Weights of a small GPT-style language model, trained from scratch on English Wikipedia: no biases in attention or MLP, 868M tokens.
MLP neurons of a small language model. Each row is named by its layer, matrix (down: output weights) and neuron, and shows model dimensions 16-143. Each number is 500 + 50 x the weight over its row's rms, rounded and kept within 0 to 999. Numbers have three digits each.
A block is one neuron, or neurons of one layer that tend to fire together. After each block is what it responds to, as a language model described it from the Wikipedia text at the highest values.

L4.down5:407496550546517512541404460515561563506394546465513443429474533535488439497589517528619471501537526429490489445510533404523454496463573553489453534470460431557511501466535500484528517574547566527493456471460470512563545563516594564484539526528522459477423442391583519521550466478578477440419560530583556488552503526494366491452529518462418491510560439444470579438486601457525440568529
L4.down124:490493511496539588500494553425554461465496428523458428505464563543542535568552493532518495513544443519472460442476521578495475496439501457473450450434485511442537462488508585436509448580519515496527475570577484493446539565419537458553438450491496566476509473544547465585455567589471519466534509612530514537463536422507563404399393445487517538508475502628475434485494448502466483488495
L4.down220:438522511488523523488496684503496430476461492434529479604488479527459524437464486474506486570431514488481521492533514562520449558471461485510492529552480546513548503451594421502514531473473509542384401469476508535700396557567522474461495492429486441518545498549465451464523564516489506551500570495509480589434457542536500493529519605457442435599497495532542558521500490574435510522425
L4.down340:458476522468570543456477562533484509500465497523511434454498514409521514456505451470488472502478482444555513439551566531544533649509554496449474457542436530518491553506405540524536413614428532384533464516499540474428509470507603497522543534512531501584476503542473546513530494479468517468438469554457490558545522421464578559397470464548560555568472617408509424507479520544561489550502
L4.down347:521517436470425527417438526437512409483528458473560423549603519413428498520518474446555534501502471570444557473563492462496391481540470521459503468614641483503533573454505463535435488438476493438409542429433450498422464509627505526521498509432544490546492580601512521548529565558472494520509533507474499575482429484552532545533516439483424592450434560434520474516488478434471424542489
L4.down471:434560476512502496409452513429499571437499478521561521533412473511460453533530540418519453517558483551506499492416441473529500527458441439466523406498542528556493530412320600488397555505520422546494528499473312407510549511509535493507486496481512538570518470463560542515469469569479505499537520522511467477469416567497502483462490467592534452561583615555509557398493595384514467488569
L4.down632:479500502540484586509515569458518455515436413494506475470489440507453437353515440484484576549481509529524537542474444511478501515444546450456680524467422539565479539470587470466525479457495496482480425587469355482507460565410417511602492463498537483491521398568555557532554492512528425574452528538531532540515506589503468499522545395517501564491516404507482472526496493481505491589551
L4.down634:521555538532520470466390478600488542402400489482467420520359517487478481543521518524514482496525468476526509443457566539498545461543421512526464548577576465605455555479406486484388496570441516515511493443373501502451452480502513491536582602450571523532536496384474470531578486508547558548395421441467545488556607604511460500446407465527456509483434546563597457461492519521530529474521
Responds to: Table cell placeholders

L7.down439:522589532355544563477535543418541506490473483541476525435402474462488496424459538571410512486531490483615457533477450479441527443515486482531482486437479513568529559519511512610559598385497474524592502557516441504439545423466497427528533507532539453490519445435533419406470589510478454551556558396526523513477505468424547545557424492470497441506499535472487477544456425402532533415549
Responds to: Punctuation opening phrase continuations

L7.down338:514496516498506489519572494531452568503512456446514527532480568489552446559440523509482572516454541575475456520472461507485429472540489471545548597500499489527523474495503481423530392498439565494419478476542438511595543486495585443527611422605531522483513492491406518440502451541400502493524479542458538456575480473505575556502563457603534585612457532485640496433501550517455488539436
Responds to: Structured list and table boundaries

L6.down69:591457496486515489469454436543512497495482556566562400437516483467583478489559496536498520452442555518566454437468575479486524508549498490515533559573419399530561524413581559455504479513494519490474540474537572500471467572517535335439529520588503525448556478475536437479544507610396407507583459423439545480480469594431509461510522567519598451534479429538519513566539518413459474474472
L6.down171:519446493506510427439535577511496547498528518523597494487480559581483501434375465654483501418483515525443456424440472426561553462577493550505520487623487435475441483531526575455535543507481462499550490448493581424502466404556551432474496482585543572537468512502542539478552494513504441532469515487536548522487471421429525543457424475554596454499492442527534471561496443561390455596518
L6.down530:408447479515504515546544390564487539449473575476472417499422504418490462540523485430396511578530497572562455526405512591506524486527534498510544551515454496458461473608467492492509475530496477585499513557453537496470473465440581532467515442464473490546504432459388506599554494484495450450524535445475520500547489517473459488592516547527502504517500494507469599590514599538371585524558
L6.down535:501453485494585540629459513476487497492466482487546462486548557524583513393488467445584489509538632491466527471451538450509548534544534478505499483502496501512563427444495481543490530499470534486508477478553387463440514453491551523577444424581448511534466550550535523448475515465499364449558560509487443568598398535481501525529535561439505508526551477521512469513530632440418469533524
L6.down620:496479478521655545463608459567547536443490497504502487469564563460466465579431451372497501510426521428535531519478568541491455528517463466473498530507458477573461491424414519419370501488459522521494454420492556544533418514397570572553469432594481557603528624470448507469457482543533539571453439563463533406568478543447459528556443453497500510554397536488452509470497540484440411482442
L6.down685:493435420506521595525618513516536501443453480532532499518530502508422525583527517492500531474495513517471484525476494529504500529527478567592487486470570443531549526504508557426581487522583350512566443533443493493513579550503452490533361519513477581529521424548569493492483590567498493500539461594473461498562468513553509507527492556524526490453461468475508465395458525451448523560399
L6.down699:524471433532517530539506624500441428484570489458503502503584404466446486474528486581482553501440453454544463489581428490520485515454506430436450507479564566537569580553541579518458574528486484538423373517515534482395522435469436408463488531492498520484556421630504507429462490518471535568504462554526501632541489427504505543556570485456492493495471537517502554456495519482594504487516
L6.down730:544515505511463469505431508375476563442439518497456479476479581530544541502535438557549512523498552526376606444582496504558564504475506476488550507636493443626501506477469448482575532602467542472468508514580626541466452428523490482527502492529443399503480563520518545510441508477411486421527453502574488434436537518553536427470506488503453451532507520556511545557487482552476567492461
Responds to: Separator after table numbers

L7.down476:562508473457609497432585469528467548499591439576556563433531507511487429451488516550588568578469483487452570565460526461568530456591426525522526456525495482531440428441540495519523488431486525621503495553543518504544456496531453616469476489469483415454478503491482448422491531408539531394539501470421465480412501575590490516454549421516420501510589503497489491448468424528466494475506
Responds to: Word-initial capital fragments

L6.down65:526481553469493462589466479461504573469474565538487415465516443537592328524465484524497523511550453492557587457457494464528607478555519494458470436581457487553452511521419503457504475527522502484522449531497405479564537486597515454562516544569480488478498543463439633466491500507608379581475498540539514498448491507522483500433494517545532464532498470547536436519500569422486457640556
L6.down121:472536482503474481424486539516499633429532462448524498458523512496437493564456523485579470499481539606484483517403566537467449532509621384418569494530511560498544508463558470439502498548475519517419562472500523492536501511428501517454478516464470422379389581424557519557416487436511528460495526515432510410476557547521492522514491465548495396577510482512617536448513505561498536544474
L6.down164:422480402552502423602472542436475470489477458506493496599473497515561534453557507517556589480548489585447632492466439428482503441468504495461518563473457512407487490503553559575446501532431492522509564501576410549526491465522508583456505482594608520541440506548540469526548383517533514499498522429546486458502436567483430500553472497398429526455490398540478537468506553564516522551527
L6.down277:553487475505482544450511465478459533620409589508485609531401467436471460434506367580488533463497548473518568435447502521500492455490490506509599478493503593547566587507432438550544509518399583524501549479472430497595494426410493455531551521467564505500588517609556500469537553480501459507468526406517482504561459594446521529480508485563532438480532488484446454492519458470496529498511
L6.down501:562574484447521555481526416504473519616567564526555428486549563544472500424501417542456455495544492505520539559456508483485514455561461595500499490550451512515517489502505385574588450536512501474501438543504551480532427462369457507573486568467473536498519498493470495424606507408406477528541413519591449424506590495449452499534543598556505500363475452502470492479496421596441509458536
L6.down558:497408368506481405313522484439516508494510460574491371540551492489472531401560497540466558506457437556524512486474558517477544543505446549496529559556530580504492514529483429519516433566472481585472429482593552498438528457417551481380595522497425612510603558554547520544568532514518567472541508489525508475477548500481517473570477483469500513492527441572573520470488466466503417478564
L6.down630:520442506499579398568453463451500505525674548450539464481516518591454479439549509618528522497446494547493561406482468573514507471490480598515474448423526507530619524492515409543548540449532512476538451535524506465523446466471524380548525573586444520423520530464552486499630514455463514563484407519528536492588537487447507514463462555484478405466492515471425506433512443451418513466464
L6.down663:522572514478543507553512425445496517614473476495477571478487465456393529434479443459566525545475522525559476422583565518516474493496541517528554460399434504573471568507430397545556450499523444527457416585425495505451474508492425407391484530447497501582542441480473600432450533533525507502524448525619538487429583554531470517558452511510518467418506489421561414529512450518491482460534
Responds to: Paragraph-opening quotation marks

L4.down54:533439480497421520584427548424475428478542469475500516433472368413533388531479593515444562562521569495566463502490547601466510403533497579564433512432550533453545496466478492510578530508465530489469464429490476508415418526371597501467464489525532462514547452531478472548472492484490497500557503450529523455535542543527463455551633500458533528516472501523581604457512432520462479556532
L4.down164:540451460462559501496527440558516499470546566488403486487513476494519520409481417491427558487455630526503544457415448613470424480569518484444499470598542538529542401484324560541447455499499506464531485457395498567505440471479525528492513452522551487534522488442459556463448498467503526479563518540474472453538515512510555450454492438472596412625501549487565564428542545542524426477559
L4.down262:531515468509591408483437538546506544483456538543437537504532543463542424531489485544470475498466482549430538420495460509491521399474518547385443510505517412565492466532592448493499565487460577559672537450529537605567412468523515423419519486562531521520511588469533515468486443497501564437541476537417539455442548529567444508529552541481555498589426415498499472546483465379518425502556
L4.down286:557462542467500587472560541451509513515487490440457527493458560461532570407496483478394527464448540492483518431526505485480501474442598523490524569499560560472539470553466527416570508523517502549585472447492464470500379459478478432494556535463469475522490536439531503477479371536522525501473544629556475458539478562535461484500578534456491469515547413443544402525547525459571484570429
L4.down485:456495535511414488510465482493503528466460503380534547483534583512610503510438524580449491451414476552537504461495450511511526513512444441538509533522509428550514490496419446507466479543555465467468493519470506584515368578398437405536472446513559552500503591406431485516480510527442485425583491528513470537446505539456437449563459600500567563500467458506468508587539472516518448563559
L4.down517:528397533499524506531540597474502478522518399547534451489546553499466429392473502453490523485477457491428514512487626508496532407532502433441533479464511491486539500563517472510536519497575531554467525549596483449535456486558486454421480476453441385492490548519481589553519521495510604434541496486503567532538619517468514541544545408497464455547492503460496586542488525408550437555521
L4.down643:456473514496483499485440462500535435416492497540550586542542556452497536493550564504506566507521569447601496538447577492498482448495522615479481509433539437487537517419508507346559472437427588502513592465515579450542458429456461490560456443453506431501550482428502524557495472465426471510562484449515552393481494674512477486479417487505519520493466533532445594539504508508466529501529
L4.down725:434489516481514479522424541494478553410524514522509540501544504445552589529461396534538486481403491492474510484521569524505503471513491531547468496504608456490573418527538519464506505467495475514539525455485552512490580533584574427433512481511482531565544484486486514482564511502514574436444505567480483517537562407527496421522525472418532415553468450520509431403514491469448471575416
Responds to: Opening after brackets/quotes

L6.down68:420496597517504485480481458563509503407530521560465461526557498526536470468603469530521620519526523563459428496530457518472516501508570494398482448619510388535460541325583490391491393528468548488466509523566451467509465504485395573510394486604417586500503500486546531425504454464538535566588589497425516505539491406581522438519510543533500493519443464532464480496490520493498513612534
L6.down198:509562454530495627582505484555490555484431429448476492402539518620442557494506475519512461490569444534463425585415431461481566518489512519551467487501459511517457500544483451490496528499492546481514520575441420524535500459502491494517423508525541479450551528541461479556535470464610531423491541418487477461510544590437598522482474549412491519573523494498518528499491521504552552483462
L6.down484:412637490511546560460411365497514563472436474464464552412573485510469595572530462540559487491431544433502510442408503415522583528467460452522520476483391527550630492479468532443454517443553515386477466600470485449459504436465439564545494477443534553483508450583499539446473493506447498485432531467536566500550533515476473519508548506502549601512523524496576408571493483505457495485510
L6.down561:437480571468526564509516502453503526466382607511515519545540521533529528573564462435521534498484558567461576378532532601440480461578436558447520425513528522462530473509523504540434368456491542604578481433476567489466489472483571517558425490491481522592463536509487493521477454546481456514523403467457429466530582599495548534499419602475515364453539549554613507512477467536475574413474
L6.down573:509575408510540466506492492480506515486562511559505482553646429577501545510577522527541482526553536454546564456608471455532519506508499549528612511547445457640521423474464513406491484474487525523475590451432490532493554469496558559519421468485417442556579376530474532414468431451574535433495652433552477505526380452474486530493528468442489533481486474538392488505515523411539497427444
L6.down581:482578475518551508565520457477517530467484477501610462502520497462500454413517556415546488446598426504519427453487470505526467556416544513368534448444462531513515440559433564483453504439538479387567458455533392480553525533510483509624505404482488590476450497471452381553500508507440480469476580403556519587474555492460554549552502479533426555509488550545556550534483538460543520480506
L6.down697:509482364541478481425613491517477450544503508496500497427553504502524445508480457474434515497550459583566496517525482515534441457487461548524510484524453598523496565546517606495521476461455568540464509395504478525486517531533475569394488503631428549450485510471459504531598448479465478579478505440455388523473512540399569563546535419472468559435459389466536579524485511502520596489496
L6.down710:492489494492422627613445512469509494581474351570530552456468585450513452432509590491515505440515576469415513531596437485551481459437452528465478521504449545482481474497536554515496547543538486446503547588507466491532520465405459433550533544480562550490553442390471560460452487504495527475525519527488515536614539472478554453555479437486586564498466508495613541511482445529530490486458
Responds to: Authority, agent, and infobox field cues

L6.down122:533514420471494446498470470511488400536528453450538476587474483405555538544481499543432572449614537517528478534527411494506528507525440561514541532509556551481492471489519454490472492432485498485530506514573504465449555509569449557529448402441451529509487428536597515440575455435472535474615535454579487485545458444474584531511419500502554495526529493566545473467488472539539569512429
L6.down210:524434492502508457522471502531480582574603536573512412566522511437536487534555432543497589426516484561566589451546466409412497475440473528550503467407473559425518495463446464453511503589492490521476560549420517540452505496446490460453442432437432621520554426435478560501552489574551476415513572437574505512432388400415519443558431430465523384434546461502520511498467501464527528541452
L6.down228:478539486515500483517571534548529498464400520467476443560528523449532555536487553480470558500510497451585511539454501592513572515466609524493474511492535432476613468496482497406433523522477497491554585446523437554539561582470459454455559490639497588541612542487401500499587502497495552417488511546530487483576539531483536499500494448466454481525518493472578530362502573508489466443462
L6.down385:539494525505466490535428498564503529456471394597578413457497533515484496437566565516484465423505512517554555542448548540436533617452497491559487590526491470534416525459519487499502499411485609540449565455595480463462518471500520479556546416604436454500435525506525531483441549516489464549436551595486425423519477388514503533504512519537509473567443531472495571532477424520485478428518
L6.down477:605483577485561561507494410550478564447530538576468482476483580406541578461491449572488647489475518548590573461641487491426485431556489548428440565525543428508448582479507481511582561457479461555546556487560467536451387421495500507558491538577459556501545523408468485429622491487457442440509527525530545476513419497436475450494475447461541407436468504505487483546494428509448508513432
L6.down524:475479411522459508535547513489487472428474523502502515461431505513514521508485503526486533471519458397510565490502506519514550416512464480485530504514483425403462405479581598479397579478526455505499493539569433595409462503435543519482466468528504606502457505472531561459515509522511553438497549554470477503504466630523554416586546599407547497521470483601469651434513506386508535568479
L6.down543:435535485559386548511522542429498498404568574471576560468582451599569472485453484487514499515493432408505463405501537612524554493483467474440447537587589504466541506428516519413501483493508490498482520472563479518526562448455532461415531538604587472575575493478429516429557453464495606466485596481525459459515531542550521530450511520491433587489410512500460559440478531496481452524425
L6.down667:480535549471497432570537600429476512502518401500604485456562526596460497451488500525503520522512550543448489433444457517481519419495420642491544566502521478470512468552358545548575440543474467568466478488481485650505409523506537515573494463547494510421581554496434455438557499493507517547433459441534539582356465414434476506540472620542509442501394524533438493496475502539450579576465
Responds to: Infobox and table field labels

L4.down67:414558451482455574525460537505533486527505579529403619438528399529525490415458512405439426472449471446424535443534524479501479497413497538469451502510416478527564562460545429489507469444542573469479521510581569429515479482521447394506410422516665508500567507532467531439441682519492492532447475590446530453534532493579465467555496498558559441509472500453481469472489481494497456468509
L4.down183:464510584480490579546524615490549512457506393558513500480470492445509463608498450512421480479570485499481498507482489524473495468495469491422593463522430527478508524550418392443456471449465483443421416514527481549421539559542458492482430468582503512380516546480509496498496425501408448527538547592551457528599513639558420506557521538392592527467404568466548572575477460481443555499493
L4.down254:394579529508426530556497436499464501534523525558483444537534471512484434460470462463490411536420544548537486553497530415597508468422478523525475519447348546502451505576445511425464404525477551461449437510513513432503479412508575494523458513524541516471556554472512488427548549573478550473515473498584485562511603576490539450525470521505529482472516457460548406432595552514600488517448
L4.down255:539545425477566445463497514604498521504510465536525437474490479525411545533605498493421439476466532511529561502552461513512554443559460498478529501562568522589449360505548490545508481496406470523570539518503554544488481495476607619536506468527453533510508505485519493503568506510523472530483539449452484439511555446536458461454512503452425560438468584612484564467501623471516553415517
L4.down396:506562460512458453636495531521537473522462407468560501426492591487458535542447557507475630393482425571507475572461549447480546500435533521496539586436503536498483523497560434542522518496394549441516441557455481510436455498581462533547475455603537454459487570595475514461451563503602436531583460470494550483467602593512515534488470518474555485507499555351503545477513527528431422532470
L4.down489:488558552515628535463517523512529452550496498487473515456396428474468520480447571456555583471455450465526554498465465497523474441571456522504503496478519536532466505583528461445450569526456563542501538569419447569679541508463463380581469579465508458477611495475559500478562492452419473418470450526501482467499442517509497606487532447482464483640420567462544625465481605500511547507447
L4.down500:534428521488464578430545549518516582471561551532488431556564502478498508460488525401426523497414445544511466625473529395499464604486535490527465491561431516550479494533483482491499375437500500524558481455474522488554395466485487512579451497564596448443481497509387438466511534616447537385477427487548539529461487522493452530509473592481521502538542517488558498471543613477571448486432
L4.down729:471506576497536573436499517455510522473499595474502453408493507474582517515523457418486506545516436516497448540502570564448523536477495510470514509445463460483524505418589471459540500464422535513493432562505558550409441495374479564518464557551585511449485522507451495536560501498539467498565516412479485321559409461531557477596572546479518578482517448467460468494521436515460523537540
Responds to: Table and infobox field starts

L6.down44:569481443489490489523535397592532439521513431492421473501466535580573413475492383548540526472464452555578504561594555432443615584554559529512449514552458497417409485533534419448482470542476584462423466568476477558579464540474491506500488552568478571428440437414469498415420462507484528481503451535486518524459547509491531532618531519535484457508499611483473567464552527547457477476478
L6.down89:643500467536500483525381546562456551569473492504475373429544550526517407492462517522543429480479551513497473570532599452449482500475579510652554518425455554519543529536441506488520424524515531460455481545483463531543397438481475468545619488525548467598521520427477466572515395430452490496511465499548577548461474540429524523467473535466489528497475493504488476596533537512435538504566
L6.down261:544532491477512460561474528484473511477559483488564493434457417487422452546551537556551517472409514470537415449520520478489572455589516461381419556449550440485579461482601515585460626564503537503419506437471521503519515475465420479515483433479459594560593407521461483460518573475541450581587488474430426445480567476492510503494511681502491446501407464483433420492504468538482433494536
L6.down333:440381615495497419499480566536540427522526434536523445539525509522464514483484438540504505537464493462389438507562580502478455499448632518500445457588540550525480467522477554519393545538524544495474491543509580465501556502439447515496606475555474485566443341452433474410472459482436553393524508568501534462470564429513457530519449599546444504431525458442552521525511484510440472552537
L6.down334:506547535578466496471523467556514486515525473475359384519465544465475404494512573461521456514510546544460457481460479441447581541602497516526488550581479482565426536530602511470511479514430501508541466430448455532525478491482439575501522414466529537455476493454412431554560473451483437559580436517415515365434446501500488449516522490468481531468494550408574370593455550464558569483598
L6.down335:556505542550456489475491547533518472505512490523510426585561526501536499487438523470439487478441543386543499433421493438534528522518519450533385556478462494442496486520535461563498458517515415462492487434542515443464481485564419462461482385478523510521487517465502514476602503522463509418632403474434556528604531485558508548543369547474420551495481481535495456516511575516518439408583
L6.down365:522677492540520538529506517614501548470441498527426619390437550549445516547490469586565540562600417544408505503425442456505438469449445455525452429534562443584546511532538526558531531466474470520451542522511573466465370575420474497497497551484552500476447557495485498411557524488446467547516474485510428413377492467430472479476481532441465505517511499516493544510521582526503481491442
L6.down423:530485511487504509513467556465491475623577546469485503542503450561537450490452476548544424470474450572552480415535448520450559438423488516534514554491425560485423487498486480534490539405532482501533506527441426437538584473505484490629479536482540502460574451548472484487429551518487489510539459386491502484525490572326499573529513487598558529452543496445463466499501438544434458410478
Responds to: Statistical tables and census figures

L4.down68:474488509504546585602532473412523478524519468421516575435493500460491478404396440522545483502485508445464497536533458546491450585540414478499467466483423583502523525486542469539482505478608473491460482589448511511433499501416469585564483459445453567516460555535462433413439571496441467491485496599469473649542474431549524481561578487544561525498533632411557436521488543537490543492471
L4.down198:515525448527429561489499505448502549563491465481416460534495569466586551588471555553453418489541531468472433587465511459441470549457584460545482508568443506440477515512531502530512429472515485479434468493469505460474439430613529596617523485457462518474439531531449480532528550505440403477527474475450508484464536401463393386502553540436466501459542551550530570488490472497555445439493
L4.down214:556545553539425524438480476412541550461529557500514465600421486447462484487529547472542433471512503587520567532538450483507523587556457520514461428603508517484532525476467535522456497452509407473514492491485453478496571589449432539500492441490582514471434399484570475511582408500456468491549472438487498428556488528458545420463385546546548507516514557451583542439486462498519475441566
L4.down311:619432515507518516460563484459498467540500538461530448500541447499512564452557537477482466415431491585570447509455428610535529459570547474571493541519546654532413461493522429366601535483418629436451499531510491491442403484468543505558527494541531541449543577539414525454540466491467434497495476506561502465550498572466504512430544470375520581526522532439508333542507488522540480514487
L4.down611:585551609489434540530470496490509521421543489378534548498471547488474470513477376455572589420488424504488559526531478562556576532529522426551480448504531492484562502502584411535436516450466495593512509534541427559465405484460347561558504499429455492433523586489466489531502424493528552490532582482504529472484624548450474517570484513492584476471421531544499567588497517531457426474483
L4.down648:510530527516551447590437485496459470468460478493494485505440504466414498483485498493519526480512453554433532435566359514500497430556546563527602471473507594555498460579476551477522550466573489570443397512563507554598547558551454460457584570508505510550440417414464509351467437474482525591571543535568421451537384468424555509586437487535501520545465513462425502530522433535502514550462
L4.down728:473464496498500518421439490501521494510624538420537493524514497498456537517496504604457465414436407582577543507487484437527495596481472592560365508400574508483459535624426546493541537513510482540502577526504522485501438495517501586485493518537461510449523546538584537606603491472533566359448457468457532512556482424485442368528469458426551512536550513419514512406512486513514599406468
L4.down758:449394529521506475459545451622539542523524469525419507627475520423473538487457514454530532575473571593566475500441431526487464414486400534478512425437450492479419543489527545547472481512586542453497436557630534542513464513476498524542565537534562470385604424545475468414510510565556448504528458494495516519537455513485442480550566445524533508493580561486490461486496451514437465430468
Responds to: Slash in unit ratios